{"d_model": 384, "head_dim": 128, "vocab_size": 2048, "norm_eps": 1e-05, "positions": "learned+rope", "init": "normal", "weight_decay": 0.16, "grad_clip": 1.0, "train_tokens": 496500000, "steps": 15152, "dataset": "wikipedia_en"}
MLP neurons of a small language model. Each row is named by its layer, matrix (up: input weights; down: output weights) and neuron, and shows model dimensions 64-255. Each number is 500 + 40 x the weight over its row's rms, rounded and kept within 0 to 999. Numbers have three digits each.
After each neuron's rows, "fires on" lists the tokens most often at its 100 highest values on Wikipedia text that the model never trained on.

L5.up584:508506448543549463426525477438481486492452504473459484494529501533499540557480445568464550489506431489497492536424485513465528454560466467439534520493511506503494465478470479407419430484486454486533501545480570447486524461525535492474557515518549465522506519458475426490400570488547466512487490499506473498401470495466457504482439459554500453533515529524534478497525487525472462471521509541473476489502473426487488507466571489473506416499495454571533512523455500516513515480519497518540518483507485502511473487473544562582574545492471489512519477459563595459498437482513526498
L5.down584:471483530469473597529476517511549462559468526554494550553525532503488476488531505491504510565472508532563487519533559486556437517529527489550512452523558570407465503563541522628538524480517561504543503488513449462487515518412519519463458493479457538456431517472518505532551492472468460480473412477493498584526531460487500582558550523504488576412466476492462482450428522502545507533488474499501502560485510527530517462555418532541495509509491485414447462570572491415549494538568499493488510489495526555475478506529454466467460553478474462534477488570498490535524558526580480550
fires on: " before", " from", "an", "on", " with", " of"

L8.up605:520463475575555409414387478468500428558558397546514473558486463552498506477488474492521534524534565527562489499535432454552506574544563456547457444564453476491565430435533454514470489485551474569534470479520456516518531491476446483489496553501524482498442512511489522484526453520539514484514422525465459456511476523520547542505460487436482462438544526507480565472501517543542507515462497517524432510445595522506594480483453577518468476457501533470522509535509489494551459545465488495506443479491492474459468500537503523519484492534568523474440516584497439521499444480549493495
L8.down605:523527520396445548583539471522498477517436562446527549403499512419496500500540520486495562492506386456480480541461547493489498467465443520527536554428513466465500521497485553469497466506508548423496538515532534474481508507541525501466428497514464465455459532453549566516493598544455515448500501464504551505459521466509478438542572481558531496543475434413518490511479576413506450465513512451486570465546472426490472492490506444461468506554516473439505542482501475545433508467485510489497470484557518509479560480461547455438484478495475528583509523459515564532472512461496536470
fires on: "s", "y", "on", " 2"

L6.up63:470534509495526453504521498476497406538468520547462480474482475536503430532513451448514515532491461611540581566501526476500467446483526485527500585538510486515453503551472504569505460495482490542506472485463496526496546496575536543455561457454497452497549456520486389466549478571531521529493530491424395529467478502409512481458462418502520522485479479455568574536481474522479429560485415459553479460560573518524407427538512465497513506432453526492448523504457531423543484460600490542488468508537449522547496399481460515472511481408501535538471459471537433540519466472523465544
L6.down63:543493506511528521506518543511465467460463508509540501478491485504459659463494432518509474517569485429532493499483547510483514527465444557473538539474554470542505507417516456489460522542555487519546577418540435513504481423477477456487516465572484499488435451463458494530489492535509490471523442570494531415533447434620491488569557559539534488490486571534441418499532542530535480486566515476493565508432522506538529578524420520591449559546527475515580494578480495489465490520452494548453502476460519395439558555498490440518469472544450496469534544512524511475510515483477517453
fires on: " of", "re", "vi", "s", "ly", "y"

L5.up58:477475516530523458461447478480553524482447463480528506529449499471519497471550505492508480632443444513487506433498454485474479549571544452491473516515540422464507467513511493466459461505501533503586525519612499507524403480504522516551445439503514498517497517473524485470584493576474446529529545501504487373511471561495406497445465533441498438496527517524495542469474471555516446530513533535498498484539501505533601510521476517455525463528467458553481462538439474437504420569453554541613474547484513477539478548543428517464467525526519471552456528406523471529490409465499510545
L5.down58:566476529413464536556535540488452421537425513521512454443527494479479483501445477494456552475568469447448517531467536441464525504445468531551518446487464538536562534527467516443554508496568499542439454463495490497482500568503537417501526522515486478449547490442514508555464582463462499556555529478549556540474566473505572497445449466526524538527496518504553466498614516490486510476498445536539433464459479515477493468506455482462444554486524508496498505440568535516516531441537467450486558448512495581480509477467577445519551429485482426504521432515575556526494556579515549546
fires on: "low", "der", "A", "ong", "ch", "n"

L5.up1528:449510521483503560454481495470499523549521477451462434532470539492432518476512451475452476571541511448476477534466520550503501512498469446537523516555507448485517439547470516537489548446487534444426495508553491422458482454502457380454477496594431504552496481477524513535484540541525544502540498516586497489482477463500490437561404500506499462471582487501539538513510460459594522585501510459573464467530489469503515558555518554561499487546461512499501459578523476463504504493514474545544535489473529501485487575495520577478550417536473435509455440459531490452521452474518451560
L5.down1528:525433403508527489492531484527425516515497560487486491519438424540572435605506539483532552521447506529537503510451464395491485525516523548510478522489492400482467534499441506476533542494525457542534466528507483436542450499462539509543459500535416450552518505479429501394562511437530547528535504489487516480518458521477506513562507523529491438505492526516521484420555501498426438475537508478483557493540536501540551499530512472447488450467428540519566486560456457500519457475538574447579558466510522509462500533475482468542539544463531535547491486522491495508509473488503593494
fires on: " as", "20", " of", "-", " |", "O"

L5.up1402:479501493456481514481480412474520469585497530543507391501517516502516516466595489482462468511562513447494481518445542501536517434523522496494493522501472456514461539541426471438513508509485566502521476464493541414471476504520473416512500514467489437466570480463510446497503516462549456491466451552529541508497472501481442508496488514542504488460562430505515496517557523477534525592518517476580472505509526476431542565557560499520459501477430531488509467587545500495436512512533465555592496516523455418497444505551451546547505504507487497486462516536583537527446483490515478453
L5.down1402:547538488502521494526517508546440496429473531617453550570483407556509490487525516567506430442553429495472520508487483442482485559478511464472476501490444492510478498466544535491527524525586461527578538543520482529537520483468557575502486519573454576466405530560523459508529518453446478500565533459465512539506556506520472480557468540447488484467539492507518472479424528441449428460469569430472474469470508489493446463527470461464562448548507512508468528492443512560483545456518498530475501495467531562459494526480498469528516505578487478548528531456539463474573499546528476508
fires on: "t", "l", "r", " could", " century"

L5.up26:513553445475531552504522560485534505485418547532469542478471528600460505565506479520500489518459531465488468552572501536523549557535515489417502489487446545391503441487481508508517444468504485429594447620501543430486498492505585502480471453486471413503530495516480443508505576476409520471503562550479521495464472475539504455491391590517442470457497557508545524461496497537489520463484516593465503451553463469509489493504498437486489532475490431478510488431388541514459449478541473479507550553454502486540491517496470527556453536460500461546489494540514577558473475492461496526
L5.down26:457502558523472539473424434490475429476585504442496501490520581473475534477487499533497504495446537521534498511475572490563487481474431573581566484537562452484483516515466437511528549518409543457492539430481523539475515525574527502503476520504525541579427457543563493474450479479552478454491554522500507500484515513527528561481554523518549517500513439460540501591469556479536489547506532509513483547410525513423488481569469555481594501523499541492457547511539434476520478500535511475471530472476525497491583502471524516396459532523476468440441479489498445523471519525531454477
fires on: " of", "on", " for", " on", " against", "ra"

L8.up1337:484532474480486542499559477447501499536525508513533426544433490489472532493473464489475506586489494483460535512502535518508514501487486500472460468540438477502525484546536531498518475408513509583496540501499481527538562505487551468557551505513546420493498531477497506526562510528593495540557515510497502510469520533459524462454466554502449433445532485532464485458513469491524526495485439602552440500489598553492505577590495449608490496516437484502526505528507517428475531443523535450473404507532482411469422486464524476511444600547479446425521452526477468496558560475490455526
L8.down1337:550482473468473485497473501536513483479479472524469464466519506525471485481452484539517472539510502438555508475436484518463425456615561493505587512460540474467505522524546517488523562490512464470566494543516510479512481521550485523502514517489581547505457474432504494458435482483427499585467507481537469433545427494522412448549479481500532501496475467445555505515577518466549532474504499436475526449478394467453513483454495550527498535484493488551510424547487523462547534564547502510532556508491520567461566521538461490611490473476532556534470452493534539484519472542534476419
fires on: "ed", "ate", "n", "p", "s", " run"

L6.up377:495439564496419477484553479542505540492513500455503521447486545474478504457494565549509454503416500529538488498397529457478507501491587550515514469481450498494508417467479597530482426539481530497536423489472458502422524503467512521510489490472532503454448532461437504468516520544537551514495467518545486479497536444536496419490472445514466419455492552479494469483482469499539522495503497467470482577436430538466499412514457460499522465452492536513550496495416523507498489485447541531547530511478491542498501481502480513471499510545512583485445466453447474477457496419480504498
L6.down377:496522494501504475487526504598559581462445472553525485523501499412579393517456479485553520511488490504483566535474536512505428471450507539469458562484468498493553463498553431529580503469494511511483550518554491516509516501535528518452488505498506440508500461490554492511507487511443541485529547497411535552577460414506509523500524473491504494508495518472509526540538502452478430567433519495411461536479497510496574488433474469416491524505504468459488468530557517577515515468548566509506538467528559525528413468448534548465484524547496377466408529458530550442568448560494521522
fires on: "s", "re", "e", "se", "r"

L5.up1184:446487540525483477512482489479545498517525516460510419555548483495481495499479460530488429571443487504575529475507484526454453451445492485449480455537518530522502494570476528563458474529512548500490518531513488545520498538495495498479492517573542461532555436563481584458422489559509446493509483500565626454497515504502549518529495494502492514473466513488520485473473457535518567564430510527584551552497532466485518583534419531535553506457488527480529509496515506546470440506450437501529511565515405446477491533500488516491489444461453545448509513493554433459454507470520500536
L5.down1184:469418535536484529520466487599517512496464485474543494488480444429495496502479543516514520514517460476505560481403483526532524485490504544460451487407489520547495479518496528508508485532487481544481515461560511499467535449468515477513506451537464512534564420500549497487519488582533441468491495422570535501521544487476493533487387513386523526517478540530541522490518450528442532448491519494497422492592523527462494614496511524500565434490504460532470583501469464465528431467457525505520494527590546488538480500536507497571502536414429494563490550466469514530465530485483516550
fires on: "ar", "d", "ide", "or", " make", "ow"

L6.up717:490453412550435458430468561506488468549540522505549562607533466527464505509454509518509542479520480442488429522570481457515526465594526576551528410507486468548530467519543488526508501476549485495542473480453555483523466420576505469550565541531553494534454484447596545529466485498522465486517462429574518483434568468514502514503506561447434512485442441459459474565473578514513546474574495464472476569532528481502551525497464473550512492517418488505546484521495496583506529513470458484522510461444599452492511416567454507476482557452562490458491463534493522444495547504578554512
L6.down717:413535552488554531472503541487536556541484435478494472510531573550507493513552510543426504581528522534461488518538457514511505517446520543532534509452480505468453487516466492561457519505570465540527480529490525532453577456505476485484517556471549407451541460570461503460557518496473523444401580482501440530552510504530487493497503490536559505559467502482405473493467421472451552467550466574454546508551556518433468453545477500427504560420517506460504493461527514512488514481445515524518473489565503528538472521479514443608473475495470496558486425559519476546509510498473549498
fires on: "s", "ical", "struction", " start", "er", "t"

L6.up419:446461510495481451413433455512546548485443529471518484519528489511479491553491430515458510515482516516512448486531519533427465462496510469483407451562526459544493527506467556542552416492539519558549529465429559503479509505490470555481458506526490461538534590522463546542460556512549544517578425452570446525421512507468578565506482545562573456526534468569482490468442443548488509480498497485512493496503455447419549502525495482434580489486449543478514468504510521519479437466520481481478479515526468489466460573538473492537562529505472474501547563478450476473525546497534450518
L6.down419:493498427549541522535503532499504529479518484467459529494493479572548552497471529535531481438488538569517541514492484441473442493491467486454484581470545550527469471528475562555436551512461455491431487519540464482475468509484507476499503443500488538515567509543549465528523542504559489462488539526431578502429560460538568470479485563404521501515492523518443519621445466541476531504493477531481497489564462592451519513490464503579411571495529513551531492479558507515519522546465530501477447501537547476538484537531509517445454474540429464508470533476486592506457492454500498507
fires on: "k", "vi", "ar", "hy", "or"

L6.up347:556429514445529467502492518475453450597516509543502432520499529492453486506513492535473473480514526558516460525448404521458467568482467457478439514525501488497468440539409546521502522465488486435510541517464539419487501476531508495499505455581510461499572507483466505473493606504506523480501553495495499459381456530511489473633494500476442430492553535509552529471486431521491459520436529501549541461465490430494540513491497602500470462487490468547489457565444514530468499513508513435515517542537451493448526584523474558534509463475514442514533508514517489553508452486461540532
L6.down347:576493481518464443453526496545402476512453416580493498477547512541473472576491537432515484508522500495490554493462532474438527528565489461516454519423505471469442522489441432481451515514454469488456504532497459591483523482498508511478487500481518507509497451485463484490506467587484464515481468509421511491429421498504469509496539563470512479504542551542518526516500486519486488522567566498554501452508540545456574526473522521477436483497446482506560516575456522586493466552510513464546539531534486503475556545451556582579477501451454477549536562508425479498462477452578570551
fires on: ":", "-", "=="

L6.up736:474542480480524530462518470445516472540453527518495389429537504502481493451511486494458452505509548541497417596483498504452389470477485492540497513550510519493522495556522506494535605524521529437497497516475562436472563497530484471411521519518508519452530532466440559469417531524522539547578487551641522487490503519511517596542492514495494491434592502499491515446473566525588480508469536502543472520486506449466461490558482462473462512500498511512482502572509577523531519516553501487454490474510439505560445548523517556457521488477472461461441461559458520521532479556500433466
L6.down736:515540460514511487550570525499422558442517461496524547511515500477586536527449547471519524492474491558479503492511571512529476496478519500460566514534443529446447547534513547507544486408545547555488488464547556530466453474520511521571507468516543512559515436550505481513508499419448435546538530462483578512469669437523496531473496508427545481524506517455519525502491455523482521536490479465497523511545502523470572514544482524439557455419495471504517497439470439530458482430517518478479455500508495475448531457547579510557495467529539532556479478534490475487498528477535545579
fires on: " c", ".", " ", " in", " \""

L6.up262:532480524465502421504529520528559465459485554496528489412473506469500509515465527496513536520531494586503571490525535465504514484524526460515490506500465498530455500509484499550496505456502626510471526492504475480538482537525524527513595519473468462434483500398449481433521552613503490475471433461531468450499509526453492451515446447512452460481512567486561512570539439552517577473467470494557523552465526492443464447546523471529536491483439576557541530495475490480474486515488567510532561489400461496508494470511531479538485544529510544566471553602585458499513464438504517548
L6.down262:477503540498511524495543521515474519522494510556495487542467512500522414478448446475617505549611459406450547555504524546476534487470510574477538555537566478447565478496586525534491477535502455523562510519533439510522497478446505517485443487474486483519518544488532497552533463495508536545519490566448526483508496462508466514532513537490584544477519455537465477425575533446510503525579553533550543489493520445552527523495470507447506552476481413517467481531496496619515509480483449507460518461608558520540486450471536462534426515533491502508558534456475478499559452546531468435
fires on: "y", "at", "e", "vi", "re", "ial"

L5.up343:475544517449547566513468511436477486469412465405461424505482504500531500483512459441454518499495449504510424498504511422487480510463410480483526542501589463528433519498520426445569530535486461559516454504516422462447547528467484484620520433521454537490483505478512464491533494470465465455462485502407515505524502532584500552504492542483599510525520447540539493477534491483490471534533475538510553480577535506541518546531572467543495572425472488537468492516573475431514454554474555507393460527478457478458484500612555480547476480564467500527534514556527482505455491554449545505
L5.down343:478442470489486516523464511476494528448591562563459576512495472515502551471485486481523477393471506521494527449530587514552566465496514472487387488451486464483581488507455479441459568453427537477435534479510515542481554406487529528446423512513503523482479514545448517505451498553503503511519454474535564510473506555521498489528484485508459570520508536440518581536444499540548600504488437476492482544476480461437528568488493542532469410564558513473452487481427513527545505445581458420472525555497552493501540514478471498441488501373510494547554527461551535479450478471503466488
fires on: "s", "ate", " when", " with"

L11.up530:528511482568486528531535529459465526497527487476539461423478521451527498537533496499458532550464474498487505535496421526524505474502528497507530497521462464489567448476457485519486447516516518543457482475481600527469429478549559513507451549488568493458547465438560514511529600553489482506463493495524560497520519542507426516474496440522494506539519478544535490449514510517573524517500484514532559443568448453509435483499440565491494466482543486514405452507559525504466487493471498531464507432511473405518491488512532489535559516512497511516477490477521451443505516509549429567
L11.down530:526524467443514393521508538464548537503493489465394489517471492475553410417527590474512498475504525449538424497449552520471442503453531538498454454445473513472471496510525498529454526542445460592487499466576473497481513514503496520520459542574479511459461484564515542568499533484457577570532531507434509480493540461455512509467505543445514480524549555565568532479456509569488411448502494564535433494472585495507531518513537534480495418535498450438530559490438449491533454469501520510474485520541460510446553416567506549497466486443506549526446440489419474496500495477481518434
fires on: " B", " P", " T", "-"

L11.up18:528467527507458512526530526434477463567458527551516475474487521522561448533438486468382546473561560535508437500561464525563447539516531531456550544534511532476482493518507504487554511582456539546481539515466563500433536502509487505448552485586438534483518571525490557484495523467489570501534499495560463568512424485525529440560478528506469538455549446460525491492450522493515447549455570529497446504496521431495458463556510437535448502506471438492531482513486529502383508503502439482469438480534437550505491600509547528503460483539575429533533421514479504528515536501509470454
L11.down18:510508501515472491481506523526531552516523473539502436520473484462541546573485496520568449464378493475504494468439511478523546456535493548519477524522563434523514493461503497506538551452546478547480497512528512503540468505489502570512487455483501593553462529433617486547494484459553508541460516484450446466509426460467509512496484475527454470508465513470549487487438527453540518479507467510513578482457526504521500536525552597461510405468443510479473514564534594522569532505470493517437443466477425467526511552477498510529481473475526526497524499534428510460522497427518517501
fires on: " ", " in", " 5", " complete", "5", " 2"

L5.up639:483509512525538537494465455483489538491470488454495503466523517558494547456488517518508433478542560518518522534472479457474466480512501496524429418531510470416446528509533544503526524487461590488474514485498539458506590472468418501539555507529473417571520521501442529561459554470519473559527548509519530508428424456526538474501531532500486502446555464480492524439493474564489517541486512491470498496514472498413504488561469443493482468502455502563475492495514536581559465484436492495502518435491546468548535563477484563536558448531551482542444486522466453531469432490473512467
L5.down639:479533460480505539519457495466520485424514506581516513494520454508523555446480446519447432451382597489482489558531456459494424479547473548547499431521483481508566540467488477448638575581490494538409496503511556491469451531507446512566442506464538507484508495463470508492457495419529497461506477511509548426499551577479554488480482483503439507493467423454534543508410507459514494475502436461441450518419526473452506435526569460471512541486520529513495504524484561484459548464513494482518451474600442518455545491541558458510459455493461516516473542500482518500560491536457520513
fires on: "s", "[", "w", "-", "?", " "

L11.up1471:530479488564467488531521490459506519480525459564395488498552540539504518433516477467454510482518521508486442506575432525486404466523472495496509509549493523480525537535571511531538518535476603485564416477467490506476561478520507417473544478577502469512565529529506542495435549566520518583458521462452482493544492447532507499531531447520516435479572489450435488480508499561531546535542515532454468514492473529470477473474476462552497432569442518469475502562463465474557470494471510461462532462499471499519481539494503550513461523504556479497428489424508467588457438560541453447
L11.down1471:453559549505504364496461525515514481476541564489569500526460463484523450501572529517466527536507518489521549424440573506506528435490462520481462489417421464531597463441432545479481466513511449509469461492504459496480424516529503490511511459461404477528500537489494415484560540469509466473522483525433489525427546492540515533551486519492529496521530481555492538456470539482461540514456497477504435519478482438529502522468504500468491519498439533519451434403518504456480446481500472523383487437475435494512522490510494466508469481520473439499472528537452503508549499489516500523
fires on: " ", "s", " ex", " dis", "com", "-"

L6.up284:415425517540443434545542435470503500454476540492527547512518535526557434497530611518483566464478519471532471453540525549566465506466504494505513524509488486519533545502498458435447558467524500480449563498533520504531506512508530547439494527525497471444507535428529616441460475502548528514526513497547476465479457436473462431541519579476454530528425485441497478464477407610532488441489579502506509452412515527492470480487506415460435462530495516516527513500505531558454509517559526503559462492453513473512499531500505539503402578557472514517506502509495498523570501408520460479
L6.down284:455528533465529565431466507428475449583530471527503500419542415538485487513499491461546451552531518490490489482468451499445493484516531522502439481539428552415488508492524537602516446459449482495512519559502501441531480503516433559506536538439509522570522502505496489463513516504512472503511502495514504517512520517470451518438473431460538414454463485517522459472472561509511458531519488517552451457504553388514410487493502487468584509430517459455447577490522473425536528519451500498481495468492503500526499441527491511418531445537537525498536486458478468515461473498484491461
fires on: "s", "e", "ty", "y", ",", "den"

L6.up126:434504505475533467493456491455484494520544506516497478559557418584497509486467479453555565472488418498493512414600498531458519484422497547456508526482435389495541470535420448530478534550471466405507484458461536491463504492510478500515608492542475491417460502499512442479468441494534498479509512438431519524474511550518471440460483554447504460522460466494494503467477516454493451519537455491476441535505399462502509432562547499492474485481556555498431468564556432514494455457496522482469516551505462530552481451563543523525553476469479460473516478507461427505456470496491534417
L6.down126:553480407523481537541523539503490448417509510456531477542485514547502558410514441543550504481483517481540457562473552480557501529510519503425582541394533480560522571550454534440468521437468487489461467500457485461514459488468505457510462501487527466497439455525515530526485585437519531584465455574543435447486537467554494536533532493544502449576532584510453469466512453539585443462587495581501522468504500483468517478433506528519486522432536520564498501492498484470470454497468508454544482577524479465439524539502508498472481482433514462503475477452527515466528517501434513554
fires on: "s", "il", "ed", "-", " |"

L8.up454:468477460533528496483495558467560519532381392528545517589512530546456571560486444484553519494548490573509549539595517520500397508573596500461478481493446518491459488499544469563457575526507560518523495471543448480560480514481589473494473508511576457499500463432485485512430525474516519460495429508423495493477472453510557503456533567490533455486523480419504533450514443544440510483488487565474518503454459542462542521478482525498432516501457493467557456480475515492597463495528460538485524468439470524406470447461565450530488593446462476483480498518536386526490445510535481531
L8.down454:541516496431490495522491530532496432481484526490433484504499494518512471475535544458438491505416568427497469477420541470544553531464438510595528507505559517467466481502463522498510473470519427513528475532437551508484538480546401498443552477547426556455470530492508573558479544501517480522556556507555462502517402567539432535556538418493479534494493503550530498509483503481503472554484552454561578455534526468521404546513513424440519529573549542495482528531457472455403512521509515496481496518511527479574453536570437586470444449521542509530557436467503608527481493509496540436
fires on: " as", "ra", " –", ")", "on", "s"

L6.up1073:518435443487503442543541516445482470518462467555474481531512515540440502538494475500496473515496550578508531518507493498480478546466480490426446485479476478452522468563454518476470537482510541505493502564511540387473473492533501463489518478584540442518591507484418475438500539460561514497537564504483482455469443479525491513557484526470449440507512497492556541486573535531487500511448580560500567490499463469469523466500557513518536500487471495557481479496481479490473510472468589461505465556511445483466507570533501557536532477477502491499470492486493509561427402505504519549
L6.down1073:520492483497523457515543484527478535520403426540473485504451508499470443547473549441530463487522538555450511466451478461519545546531497448499484501464488542471487469498461458496468542496507483537541519539525531473536507427475509472472537484533514462504543555554441495450499532553540479468517544533433553479473405493510501514492450534557469450523513418532546484414523462533502538487460576531563532434517536470491538481516473498445538523470448531523500463586435511516510494523485496515528546581538438489533524542538523555569509499471561498540465550463457475511443381512513511494
fires on: ":", "-"

L5.up1208:481500592509481466511525497569546488521505561492533528529534493443468431532535502540557533455522520555518554456525517487529487463457513420492482596476481507497557509459460540532498495456446513515515537507517444453537529475583512549453519489482489450443488530486481487419526487613549550524560501509573563403408491468440487534492498424414460485590454555540565517493547468584554476559516497518503480524461527500475517419453546412522465440532503512505494494470526549494495526443544508489476540517516426532512564501444460547514469549445520552446471518538480507541536509472470538466
L5.down1208:479572426446512500494467508500520505500420485569495463510431505548546533493495440486507431599494478505472509518459583533463455491447503523472533526549517536483515496561552527590505481472501501466536542444524510494536431489538503462538550491522489460537502464485535502519531503510481446549551428545480524456439420549508497571495487528564507479509527491482472500511514472489538497602499507560599526462419522452546515494511412568462478563468513466509448473516529517423543489494480514515495478520543515425522462504527535402490551513571510504559437509520500481459570509520461451514
fires on: "b", "y", "ship", " |", "ial"

L5.up93:594443504426550500527469445491510498561495533520500449524513502543424542502451462472456514480557477559486482516506472503523466520486537429492431507559433496523464450521466545506437519488534517426448476527458508470484481447527462459462500526559475531496504528533462491509482482520602507550551551550522469441543449465483533453529465519513512453462527500504579561473540533496540478530514600494566544486535473487446475526532513552507524447497484527541491445473458494471491453549559481553509500474494434482409532552449502526546522454509514470476457487416561452498487435471463552493
L5.down93:512443428476484548516491439543499513538541555532499482537412423519466485407516486581498575481559500497512468502508403525449464473477444508454459543459445396492479501522482480490579477458563485467480478469552455504523461501535503486531420497501414509454515528445537454517509479539505484505577473508504485500508444474418608548564499533460510460486503515478524504514552482431462417505565567574568541561571456538420548583533460482507421476525445534472519483534479574425489442504519482448481491454528505502467495548460514536534493509487553496511496497489496406484478423497489531536
fires on: " |", ":", "or", "-"

L6.up473:482581458507575481464510560497536557513547532480489542434530498555489551460465522367577493496504420530536524440543462482535512505483449510467518477476449401527525535538389464508533505523504475524522454495510491552467555503472436473476569489493553498533505438521506559480449528444426417473485554502497508512564504524514560502591510456498478467425552473508553478543518482481486518472502498498574385551461461525495459470542505470597547475491574513562537516568516515477461575477486525505465463502541515459506450523485584485576478494527483568552531492502471472480476470456532457464
L6.down473:576445507469522527507491506519521449437603543463539495480486506517489513485511469534509469544478576469544440465485515480488473507528445450437510523413433446526544437477525504472528505500472418468506471492450585459525482458430510536450495502456502471582381556498515550518498535494543472548483552451586475533470554476526436476521520455494451456525516574515466523433496516528523470508474440448523535479511457452509448462538430525470512440503488429491553532480477498581480395471548516507549572407506511498483511574543471508545472487419485463504485521517533535482507503467397469539
fires on: "s", "il", "east", "st", " w", " "

L6.up805:478476543531492449497549514486570503514591522569535598490504481463530527459431579444507513552437483502460481505569537549537466490486459569529532382537444552532513536519401570525472552474502523444496507522513506481478477507471479474511518557484541422453470520514454501528453513490433474548535429536547512486510469503462522498577509539515478543505549484496558550460514448578508541485497547454525508544464430463475491511533432553515476523526532533524490540486528533509458547461450531526555434521518474429528472634448498461527477502525484486455541504544502565514530473445543465454
L6.down805:491477563458489562520518523479505489512528563542436517466573474514445488518512488461555522504566535482505560509518494524491427532587529482523483541482421578481485529514545481538517498513489503508430562584519504482510527514509445591515492514463511517551515520497489594477571530478471531477480511443534441541462486450471556510483457436529466476505537534530525481469539565499429475494538417514541450410493498505483464488504553506490539544542507456441497546462510473498517495532516450464525516460505506547483537410536558491565502533449560562442543484481437519496467457461468490567
fires on: "s", " and", ";", "um", ",", "d"

L5.up251:456433484565466518467478480452510477524503527526430520531472578495537453453465514540505490499506572477510469555517379499514518482519495576514587475559457454486497525529526513513511541492565448487471463465509510528464469480488460473580496500485513474465453506467580525511423442386463475521543500428483532569496485498527457523517600606431478458480460534519456469561471544499499444437549517489445537516523427485533533583487465504443527505513496572411504511536392514512495499423464512482523482518469500505466454468568482472498439484542476573524563461490467516487510488499487546461
L5.down251:502521490466529526534531476449613528465542547507558465497521463468466617517586535499457542490444461503472471437462519520436479521485530471408498484455565515527512427456508495479551491513516467514487457571525515526514577520412518560454475505504516534569547496507472462502532575546528521455467527541471478522530480464459544449532487417518499504523472535496511458514478462467445506464576494528481487494559517489416447494558533534522474502499572477513538518490540513489465603497470540521517520495590516587539495581486464573420584496461564449482472477469542506516472525475473560528
fires on: "s", " called", "er", "my", "vision", "om"

L5.up1328:514530553462545474515560505540547481566517493527446559485463580569539552494489555480576476473540480505532465457475466469519527531483567524498529542537472584489491539509405482558522533509479497536544489525522455557424533512490489498446544513501479470462438437452469550510471541503450511482508477532540491499531536430433492545501485548540504560477478554472503554450502485503500525457543545525476551493422479508491550517548547526551507489520542607558545526551501487473483502504498583558553445504416471445557487561522488501538496479517491520522473551529533459489508435464376467499
L5.down1328:497464505504493555524428531446523543498512494580490529517526453489536494527427459474520480593456497465389539510527602544453508467523473531413462466470488586593525443541531504472551522491538487499457520492562500491555420543520465537492532477496545460493458482499553447445487541456557471508498452505561500480502545470511437525491456442480554484434472490481498524493504502490529574515474439447515447490466407463514520517493463529491513467525455491481462490447443580452521439506550474458480575420576552558464483489546542528448450508506530505509397503447515507542505516455573469475
fires on: "e", "w", "al", " On", "th", "y"

L8.up508:477510515475505480549491406420484516519525529467452364494500489515470547512485501510506535615529457509513526500552445501526475531488522471509510514523443526522468495561528556537506480515494469493525521429471514473517504520503509447437484524513563491507520605494469515507421523521522477589565453548513466550504518548511475450481483462493452532460510433453488542376629494517497527502574473549477474563493622488492518540510494491541502540422523483473539484509476473576500456528533592425541484553528491486501448465460538490506478590522471442406503431453440506468576529418511535529
L8.down508:499531531592480495520448498518538488481486434540499564486537493574477472456499490515498526525506498525442501515459495509499606449577559419514549516488495451435524507496427502485520489512541522495514475558529467535470521500422459499582455474501517487491575431454463470557505478520450533513503526567472505524483505492519501545561501480556496540499501534486507445605457536445526544498551535462502496494502417482478551499560503537525458507501509514535506457451486510482536447450469486531437542480519497501484606465491459533421493457510593527530473471575559465507455482576490523476
fires on: "ed", "d", "n", "tion", "ment"

L5.up1467:452445487440428505399464483438472489480475500484498522519487499464467479460479487490480509495466412496532492502553482549452486403492402564468511442477522442463480510512445406499533516476512425506478512513494479465441553523529419455538565533492526475471488498520518560529503534465474517525512473507509435518483493512518481501563467526502547440448461463501521511470492534473488501522435488478512509473485449480489499447486485492530449556462447394509521514509462493471440493527486510490350498477555465482457469513507512466514505473547430487492506458458483552484484474499538551444
L5.down1467:476564540482451558532465500515551552467494531498494466572488491510479440512503566516468557498535561478488485524477556480529527562467508476545405526450376508500497524529485514506503471514434533511555491496544503498534497468469532560514449467537512606571502457471493509471488436526488527462473497504560570494405450530515510557450480490496465467528498517418515508557486443471537501492479419428444506548515432501473481503546486599496535556508583466455498495485507460505485547460498475461490527511515449523506528494487543451476507471452535551540534572439424541487438500497435479500
fires on: "ed", "s", "ate", "is", "hi", "|"